From a checkpoint of a small transformer trained on Wikipedia: a variant of Muon for these matrices, 1549M tokens.
MLP neurons of a small language model. Each row is named by its layer, matrix (down: output weights) and neuron, and shows model dimensions 144-239. Each number is 128 + 24 x the weight over its row's rms, rounded and kept within 0 to 255. Numbers have three digits each.
A block is one neuron, or neurons of one layer that tend to fire together. After each block is what it responds to, as a language model described it from the Wikipedia text at the highest values.

L3.down191:119142091120142158158120150143082128153141163097147154177119146108131136152129121113108068081131117089170114148077130133123142152123123129164129139142099162146125133128143113163109170124113147156096138187115156157131135165112128132161114135103131144143133128138110120144126099132126145117
L3.down742:090122097139142145097099102139166131176129132107141094123161102128134136133128115179093141116129109131150156120110103138100172144136135155135141130153146115123153148124155131162163089106172214140163103140112106112101124129113111158121129127107166104116139095136135067120122122148133120104
L3.down989:123144121135115131104122098113131101144129154094120114079119094123110146104145143132129121166090120082141154163127155103145082132124099138134139115166133114146117133123089165191144076185115124105147123156084185143132135144166093153131106133137151134096086154152114130140079108141108137145
L3.down1091:086095157102111107128142169133154122125152185123136137149096135115166126158119084115166109163123094122127124112116129127103144115134101179184107150108139139220155157123092138102139080124103155144127143142120139160130111157113124146161119138132107088141112129101119150141120122143159120075
L3.down1100:151175138111151113106158121135141108142122119103116175121102123129137099160128124098103152142116081140145122167120149117123119108113122142115105114115113121138161140164159174139156105149084187113119154132148148068158150119138131111147125137217134099131150143104096113132124106117132141105
L3.down1162:145138119164166142147143118134188097117134086119132124129116111114152081143124143146129133163131130141089113119123124121101144128156106072095138136117130165170123146116138114122135113108147150121156129116117138064152123128104111115142140090145128151159113116115107104138076107150106156143
L3.down1325:128155107126100138153115127142126135124100069105119137145150107178083159150148159122124127145095157134126141140114108112159123112146135118095164138101130133131148134130100103141156067152132154154131125083157110161066163170120102166115100102116126121126115130158118141102118148136161129148
L3.down1403:152116168134072154152126095136080114134099112089159140113125126146158139124128121145099101104112120097074126105101161109146146115110076136103150116092073130143138125115157118157142082139169137164133132064141109139122118103109174179145144108111088118115113089129104123097187128090100089164
Relative clause openers

L3.down37:151158132131157138106139107113167138137082094114138145138129150112128124137138117138118121149130136125156136148114147152110121098152118077079163140160090168173143103115113123151148113120110136079159107100143157125125143129133144141089108134130159121075118142063147154141135108093150123103
L3.down44:103109109106142127146140107121115140158130115146127119137150145130125142091094138138101120130148116135138129134116127093098139093099139100156139130096148089174102112150103134111107126070154140131126176177119087140084102153113076133162124099131135129121139144130109122173157119126126081131
L3.down128:134116120170117107112171095182169147152100130147121144162148148117100150156130094119096152141121119132123109114123139145102120173127132141122145133118100113123095109086143118110081154162102167151133105134125118120103165129127116113151113115122123094120099155145148164130131153152118143161
L3.down266:163102103163114112111150121139109132133117103114138087176136146139145136181146141099155177122138192107124090126137140158147147112104123144107119150161103100131132121133154116095088149148153144115145113082121135122103127121097159153143139106113103138172146114141167136100114109111114157140
L3.down348:142142119127113114131117165124148154114107120117163097113129144132141137134114101130120102127161140151107127189163121096105132128059111138087092127135132077121118099155108098103156158128112203098167104126143124132144155125085125136129128141113126078145151160130077085117093150097158119138
L3.down753:155123119120168127124131128127165177135128122093121140140117170118137112149116128131113127123080174134123104122114163115118130139066103106094145080139131112126164080132180130150103095142158107165144124131103116159100147133133158129122114133122159099102163123105113122129137115126146108150
L3.down923:124110103147158126058121147082132127106088120146132139157121161111181124148103114139142165119162124149090142137117099100114151113113120122132120146102106116164128117138118126162137112114157144145211156150102134130124114109151177137098165128162142126097130119120086120137119143130149164085
L3.down1375:141178099180150154102179107148127132152095194145140126110158176153112127099110136148155091127129113119115114099103185181136144113158151109117140133164172154144111138109188113104131138142153144127108138147131093154153116140115136099158145113110150129140120108151099149120096133115143132077
Mid-word fragments after consonant openings

L5.down15:115120119120155167178123133119174131117140162157135174107127187148119135128180184138135098149105106097143093104123133084112142106131115095136146157106126124128102099136162171146129126147132137104115137155120124144147144142127133128119138117147127166116161136134148088128088119124141116117
L5.down374:136090121122139197128130123150130102148150130132106110135143121175122096123152136135099096121129116132093130125115118111114149130109101102137164151111144092119145153135134082143094128081109159105103139135127121129148116122144078138111126091131129131119147105131134161151092123146117118100
L5.down450:150155122153104151135113088142143137113132176143120100119140109130111101135157111158120088120149144144160162137153125119118140159139144119157129176157152117123128122157134120151181139099160073103156101135137133135110109147153144125130100140145138140111129147126155158165121138131116129148
L5.down584:147134121123120122169096119114131146103091146102122105144097107130130117109095103115118131126113146092127138120147108151102112136094127136123146120117160156143094168126141154111117108124120161136139115137146139118114071117080130131126128139076113116129145121074181104104066161102118115122
L5.down795:151107124185128135086114144148112133144087176138125116157120152091098124121116153153123116169086130117109161087091141153134141140143144104135140133079131121150160169203133144149164131121146177162109119113159132098107126128168071128157120095125099143123154118133115158139122167101113148125
L5.down945:122145143154156111127100161121141107149160132119125133113147151138134121157143100101101122131126130084156147140150172114147114146130146135097134119161159123132093168138119123143139100151084135140149100100205103070118100099101152110113115139135135134099133163113116179128152086137141127101
L5.down1189:130172140111120130170144097129128100125121091119153129144112130149129109151151117092120098151147130155140145092072135100112136120116109126147158163131120080119199115162138107103100124105131145127114136123172139128113100116109141108107157125085096179149168101102155154150129103110140131105
L5.down1380:131115150141122120139160138171121098146134084111125119109134182142125126125147170136130133144126178168099108135139096137128157087129156154132140144109152104101126094140148159129122127142164134134096103178085120121117085098144130148138111131162135112131110150128151165121146101143125154156
Clause-linking connectives

L3.down319:106139142150101115057119098102132178117135112130139177114083106153131096107128113125100121129147120142129093105152125115105118107104157169141098096095097131117092128087117138119154128155168148138159123159105158129165148152151169111142125119124139126158151157179133159119123127119175084128
L3.down502:143105133126131131122114176072137153119132119127127133125127130137176112105111156147105139133125151153122131123151149140141145127085102174079153149148151179108104085142118125120169122079098154160121142102131125142125120139109120119096140138121123113132139139097110077135099116098129078137
L3.down728:115126138089146143118161159168166152095111100170129099162134147148134160103107145177153125141174121129098118096168112121101180150085142146155148108106106137140148117176092126148134122133117152156132128141122163138146085134122133166142108101129132112175132084133121101075129124130119099109
L3.down859:108120122157096150114110113151125141138124113127150095101133110132079176107093187183126150144126136093116149108129100135111129130084147156139133184127107105146067097112099116117160061124106178145118158104094136142147137161137133160125141088107124113146139093158162151100160135136097068140
L3.down881:112129139149169136133133151125072158136139170148140139156136132121111149132110154091161106132116106124132149130141125094167144124089130144081138122054147124156118115107110098128127168117180129111138140139103181147111140140123104129131153120116079159140103129109145095158161101144156154146
L3.down900:137158114128091168093139143131129164112077121094159142088125135108131132146075117137117129141138180174116089094125147111137140151085143138113157154111120147143082100149160129135156116115154148139141103130120156148116097176145118107135152164116133132137164125060094109175125116122153112123
L3.down1122:117157137134120138148127100111130117120097148160149123135126158107112114139127090143124164120137186132092116140170115108146128131124083080139108150124181127126130120156106149116168132137185112093112141145108128162144122096134140081144129061152127109120094121145158127154091120124153062109
L3.down1190:154131157111136138144160138164155116112134161135175123106071134161103110090127118176129129115120141135157123136182136118150157096113099109130126118159161180152126153051121132140099164136135143068139119114121095114109100186143106102135133161175139174138080076091141122134140107146184145131
Mid-word name pieces